Weights of a small transformer language model.
Size: width 640, 10 heads of 64, MLP 1728 SwiGLU.
Architecture: no biases in attention or MLP, untied embeddings, normalized queries and keys.
Training: a variant of Muon for these matrices, 887M tokens, 6769 steps.
MLP neurons of a small language model. Each row is named by its layer, matrix (gate and up: input weights; down: output weights) and neuron, and shows model dimensions 336-527. Each number is 500 + 25 x the weight over its row's rms, rounded and kept within 0 to 999. Numbers have three digits each. A neuron's up and down rows have the sign that makes its largest values positive.
Before each neuron's rows, "raises" lists the tokens whose logits its output raises most directly, leaving later layers aside.

raises: "ingly", "or", "ly", "ign", "har"
L6.gate1388:464481454545435524499498495489466434550492488532512528505478510503523475461488500517456466502515512511517511478516465524498516491517515531472522504523480501514469526489543510457497449504510539503439451470534456489551506490513510514458497502474455448522475526480477511500457528540508509504512519484495473532554506495456528502469512496511512519479519439517475511493483544531525475481479448488472449501512497473457492472472534518521502541495507505539511489489467504521503509502526502494493470508475487505495464491510466514524477532481474501436485489503468487487538533513493526515
L6.up1388:472471490563568477464483479488466553542469482503478535562529509516493567501507469499508483545506484498505489480555472465485483511505503494519502502496516526503529456512504513537486472470520513488498507494521566504481490498500518472511509461507544504514491496484440494474473479502476492536505487496505462497482467503538492505535492510502518525506466491472484494485482477496504536504480486483502506492480502501478526529462484521502482481536470462485484504459545537484522508553481503469485479507479539521528506501491507527486468477518497505494560478459518520449532483523484533504
L6.down1388:567502465482516499490481515430499497497478483453519452518451471510504462483477492478518535513513559546498500522496504533510456527486480530522470481476491498489490533502502530481480513491506491488473481474510478495494465490517532538516448499513558463541463489523512503488512528504496522467507503482513471476547512503536527492499480529501514542496483509503491480476483526513487498440509540528485511473501468478483505503483504494516538521492506482511499488543485505508487517516460519501525514527517495464466555508517509512485470531513480510525511470502488512511472493500547525513

raises: " meets", " tries", " returns", " tracks", " kills"
L6.gate997:518469476485550519506519527505539509538506519500504536520445491533469546485505512547544494482461536455536498484485519492528500533506482508506464531505529492534497502484532466515471497485514486450495500535549511504478499496517510472514510486479548519491534484534495515486537485533481521512507492502535533489493558432497504505516475505510517513488503496483527556478483536472517475522481511513472479535529473439539485517457549543514521519486473514522483534512521494477498505495543517534437512475526483541508482505506508499514532489488523439481518530519490523541557505505447511506
L6.up997:504460470475464510506543514494536483544455505509489492533539505496476503480491521485461496496497564527527467458510518537489475488500495543498509510517454550540481491520501486529525499507477477508528499481534516487491519497543481488508475501526461469506492461498469509530486537494509516499490504505500502477487534492479529520524477501501504503512501546514510499508555521512492528516504495538493482521485500476503511546488497485508499481499500524514474516475517468522478485496516518488522496521499519479480462529514492475484492498501495474533482514482513528453503495533525482495
L6.down997:461520483498489481543506519478520507544505499491518530468509510462502485501490484522507468468496494475510488509498517533486492488524485533469515503550521495503489495506537540491494505477513510485509512490443497524465540501502478480544528480477526520495532514529530537469520497536523534510517488548486524488482507468487513538499499541553509442494499524505476495501501522470532466501484498461510535534496474493526488515516506495501491458458500503496483491533532535470507480554501507508497529464511494527532522506513491504504505457486503425505483468524510521470539525482501518477

raises: " published", " completed", " performed", " released", " presented"
L6.gate31:496525487503500493500469480523495503475505520517473488537510535480480555499503481520529483525496497484486500520485476477503520513475469472509491488440534480486482541469502498463512512472489486523511519510485468466500534468526485503520509529499508555469465465531509507505490526490493510505516501470453550515483520482453522459503526504471534459567462450549490492455473505488508467469496495459507499456514488555554536505487511512459529522538508471508482483479502516512489489487526519488526490476517460510515510477503535484476515491526530508495482462493515472560476487456440519459
L6.up31:513467486513479466520495513501527475495493501491549459536465554480470512519511504513499482518501438509480534517510485488497486509504503515500469487515507532463477510477456488506475536479492522494518510536511513476515523494502478471507473511541536505514490456524497506524488503519473527504470493494483539485504487527512518525485490510447496462523481541518468464517471519487510499439517530478475489502519551475488501481530529515498533516499441461510488550474523462496471472459471506480453531481492471474523523561522513483482509486461484490453508505523520531500518502481455508500
L6.down31:488462476508501530497464462540505496533512522480515525480476496524493480473473452504492563458494514500485484516496484529466453479506507436551519492496550516490472516469468505474491482471520502499465533509559522419532489465520469499497484478475471492492499460502515459473508518479519494486476466450448510499474506487499470511491495502497509492503475475523507506522512518478515521545509457483569462505478527494452476506512488486492483481517486477479491472476455494542525520511475472512477490508517464531477445504485504516530530485478522498499504468485482492562508475569493504513

raises: "mer", "abs", "ge", "ams", "che"
L3.gate1652:525508471480506535514465467443516514509457494507490497469518501511478510497458490541518493528466516478491529528495489533543452495489506523516452535491507530504480525482489549487479498505553542514507485508539437477474539532511499522497522473509502508480527488516458475516498508481468556479532520505486480473573509496517514483503470508526543463467513470498468526488468480511501538500545519488496487465521521511465525481536495530458493508520487504558501550492482523486515492433506498484486467489509488472485530513465544519460492498506493455511468489496529500488551493493513468508
L3.up1652:515490474500485503450497518546465475478530480477472473521512502469506501466494481520513485507524487492556534501530486502492530485516518494501504519492510465488480497516461517475497527511543510512538499461524498503507535467490513522514520476469494506539487464520520520532482535446512483510510470488492487479527532475515511503494541525452529509454543471421543507473471478507502506483506527505515470519509491497505489481541506511488527545504510549502510491487540488505491521493518508481471491533501545539498493556493538489506523494510536505511486512524488488463504491458559555455
L3.down1652:462462507459458498452478472549511489465494492479519540516500493455489496479520513502556517490496508497512508514429487525494493536496504545505507511505472472493516501534508510500504480513524475469490424481529524531478531460470531524455481515458529485502482479503509505524526524494533500481506497486474457508512488488501521512538521497537507468516512482472514507493501489552458500515474495516504500512459475463522452472510526485516520500476543564445518484487476511470513505510520499496463486540531455567496500500494526487480498486483495528487468491511523463506457498476536522446

raises: "able", "ful", "ac", "ing", "ive"
L3.gate1117:528523501492462472514484494501532451573509498518491502496485497492527473504522464507496519503496502515512477489515474512497502473510481473560516516514532534489464469503479532489522466524504482532514501499512462520475468482527497487481532470525566463532499504478462524539494523489456561485507516519497521493466509496451454473483502508500479479532473482474504491509479495522523494501513536468513505539527478527472458525568538508497459510545516515493509518476503481543476503502503524528507476544506505461457467451470481518451511521515488462517491542515507508521436528517453490510
L3.up1117:521520541474474527417502509480493522549521497509498509465504542484534472455487503522486485496498522505520494457481474527511523467468514493550492486501499511505493494512476508513465492468488541456546494509478443512461491481489524479487504488525525491485506493455466482537490519444500523523542509547544493510473529504531510501516540482486478519500538490498478451504506499483476491537504523492497464480520438461483538494507511500517515553531508486483498487481523477497510505480487498483481479517551466513465507445479479519498521484487494486513501545496524446582500521513459489505
L3.down1117:521523527488507469473497509562519509534467501484489477479491489459531486491469536501532542492472493520477468468476521536496507505525465474523554476496455481518452510520458530486468490453474526512464470472514481502458493450484505513498461475513516509499510511468526513537478503493524496520464484490473469536484498502478491523448513526555529504499454518523495470549515494489539510491467519488456512509517500534524507515515517462484512497491506471496513477525520477519515493513497505487502492506512497485489518476498488505536497517498525536503519501528510538527442496506494526522

raises: " home", " up", " back", " out", " Home"
L6.gate1330:481476451487477489453535520523473487521548485524481497515488492503451501505484481512486544523487534454460467520531477509496494557522526468508487517489446523476533460507489500512474526511507521515493493480502475521534435418516518509527548457489533514500483541450541527498474511525480518469495487505482510517504525501453505504506504490518467502504540510471477518487547530539469467491481495554489477539480513454518446527484486522474487461492485499491487524460544501492529508486476481506473526479484486521532505491484498504487507522494520523527479495508486455448486494495521538494
L6.up1330:506516507453488496508489521499496465525454464517498448470505524479508539496485488508457520522531509492467509482536496470507525569503516510479462501474495487467537468528470472505472530500480512476488494516489495476512496489449472502524489498515526486484521492509494468488477524498519513495495501506494492513478501493541515500509532523473476515488531546516484515521497529509501513524457482468501508492520498464518441503484491511535520502529475510479527498510495488500511474537525479468480523495499513500509496447518481540493517506474499498431494487527501521511497454537542561504
L6.down1330:473487494495515518486525487494506532499507515487500512485529460511484500496486485567466479509510547510497493515532479473495483563518532501489482510495486505503470459517469489435476494508506510500502519515441526500525507527468507499515480466493541483508524530487487504492449515467438528470527518537517501489426468525493538448517525520466504460493493525490449533495555505542497450505477545463451475512519502544520433515545489547512492539484522540500482491502488520549519508486499496517471491463444523492512496459487493512512492485434493534473522494438518499514467489524501534492

raises: "ave", "app", "ate", "iff", "uin"
L6.gate43:506515483532488504531467496505483517535483499471478500485497509521489512531539494532474520488502487524470494515478491486485456479508513507502522504539501483488532528515470511507489512456519523510475508518544491503535505504511513527526500462502431522487503460521530509501453459500543496466498488469514479469472496524521509529543477462531517488509486457450476508473505535494479488522512511522476432486463491501496467460501523491549492514553500481456501503487441471494505476455494489478477489505508507490477499526520490468507516489475491480505523489451514491514483492475518504482
L6.up43:511455496548479501484540529502505518490486487451490499496536507485523495516504505494471437501475485511508509489540483490509507538539496513496522551476490495486531509493500498497527506509521447520487546525531478498489524509498492507453518526478480516516502513464451501499496445483536483505490489549472484477474494458522470494505468527522438523479502447503493510471472514515489476461468531486517495483513468471517470509480490502508501494491459493520464489497444523482461528506487534517507500487527517519530516483538495500467494506528485478505501462517533527496469500517553522494
L6.down43:498529499500473486456514518529516448520520535507550511497462542545484513518480521522489484524481536535501468530441474489519499492529506500491498531504446528481514496521503504512503494485491542525527527472499516517482476537520492535537490519475516449477542469530512516486513477493547486451463502498469504537526466530505516525528543460539496505549508481533510499511565499481512474461537533462451491501511472525511500526552499495541500481530452492482522510492543521481487483536474477498481513497496491491481522511495525491515515540475515549470483500509474512467481493480494511515

raises: " been", " taken", " filmed", " done", " written"
L3.gate68:510527479479518486502530510501512506496506497494506485484524514540541525499517513467552555471506565493486519484487570491502505520493522485467508496547478463492498495449486516483499475502519493500494516498535529518507484490512510484438527514499502461534496503528491519492484500493472506593533503548543471517506506552540483531489467510541441519503479431522493487510531497551476450546521472496461506481484513467491468523490505552492463507477484516511524479506529492463500471479553526528509469494492491468476515471473529484456482466498551513520518493492493537494488527489480545509
L3.up68:455482502457549461515499494477536504521501485527522499505499511475492485492515475503516502531489487506448524501470549495510516480506480477510483491517493523518552489497484531467521510509489493505485544480518510444512563480457522503503523478523473527534538505507504520491500504491497507503487511456497480516518473532528489526516490499543468503473491522535511501479464454508468531534562477497533527528458486499503476498493457501504506517500522519519507510535546517478499499459508500490482478532486551477499519481513501491520498518549493485503490537484497505488484479457498545497
L3.down68:501471538468496487526527526505518487466477475475494516505510452508532509529509470555502522512484528528513518450515525516454525463511468497553475517536510527530489480519500554495520516520509486535486499490491492508498482478517485544516578519503490520534536477528511472470481565504465500479515532484459469525478488496517480534485476503499521481486491496550514564455499491503507549548476478502532485523494496530467469528478489466484499498478481516461525492475458483502503541522505472509483466507491499452494532538467539490511482492507459524520460476497485489451501511479510503518

raises: "ches", "br", "ied", "heim", "iber"
L6.gate223:516531487531464493452519495506482508476493464473525468490532470456490514530527505541519491524471475457507500480475533499522488541498480490489484523468466506502491462555455494456515468524498484507478528502415557514488525542505522494508467529518476510470530532482489450523492477536492492518526440498526492471484482523496494525469455525487528497480536493502458466517541496466545455462514520510487468498513451474515481534516473472512494500480486498485512479481517511542535485483477500452514465495514502458495453481550495483505502507518497484495471519492499493509470465506534492502
L6.up223:521492490530467481472520492517465474462502511528487524471531482511506508508527510531479501477469493501496527490476510510485476491500522564492492521539553419458470483490488498481485487471488527513463479554499543506510484451504507508533525496555475455441516485478535479508446489531514514559504520509510553507493482484512482550522513482508507451457513509508502523548503536499479499452486461512467494530526515480512504516501481524573536533490493449498512516525522501508485476563489494562513518501494525540497479487542493505513497543502512495523504498513478478524496521453481480475
L6.down223:522494512514490508465520456539501502453503438494480495475522457509469495481530552520505473496491484523497530538502521482558511493536457485452530518523498495479472510482443455491480507483486497508519484513475513446471503476515528519522480523499496512544530522493474506478467517509508490491505511491510535510497488509511507491430552521475527530450520516538538535479517554501499489534508500491480515480495522484488526497472484494511517533512506502508485543474509479470466540535490537517483521502533495517448462528535468559487486505494503479486463509481514470520507462472529469496

raises: "ool", "ore", "hips", "over", "HA"
L3.gate526:473495522499543519519520511479489469498491533556464506486468542524545521465465517482533494527527476480482517533490494511518508472495503515514467489467524463517484495484537481484499466497486549525456558524484550500518509496508495508482503466490500471468526512478472518523468503491464526486509506484458500476503499495536511516549456508503506450532562504472510491474508471529492472479504534517475485491516538476488465526482529495496537465455522503491465532512526461464515558536510500514489512495528505488532486518517534510496466511508485499440490497528466515539504489517476486517
L3.up526:504497500487538527526534527523516496510534481515513489507520463456558509452521494501524473502527462522444515521524463487542506552477493514473463513544509484522538503465537526501526520489473525505531511539497475451478459520499488518497510475496475511480532501554480503502501482529503514528459474509490498525489503524492495468475511503484470510544497487547504483485495516490521512473481512499504519492501507498554494505518511512484478502467474518508497515484496525502498506511546492480480530513469534521491485518527505446496499474524468471497511507464447510509471505471515506507
L3.down526:530514535538508508486526532491501503512511493484530480465541504534547517492485469540498487523510542505507464508485517466507510498522503456489439437479516479575519530474511524504503479512498511495487484521476578530506503511467510534470529480438528480513474516493509505550505534492494496500470529501515467510484460472513495441512532499530546489505503515474476529445530506445492510472503488514473494514473485477472549533476506480493500526510458482474502505509516493520511529516543507504499482461495523505479442490553519439511505485513531533505517512507473495558485478490511519528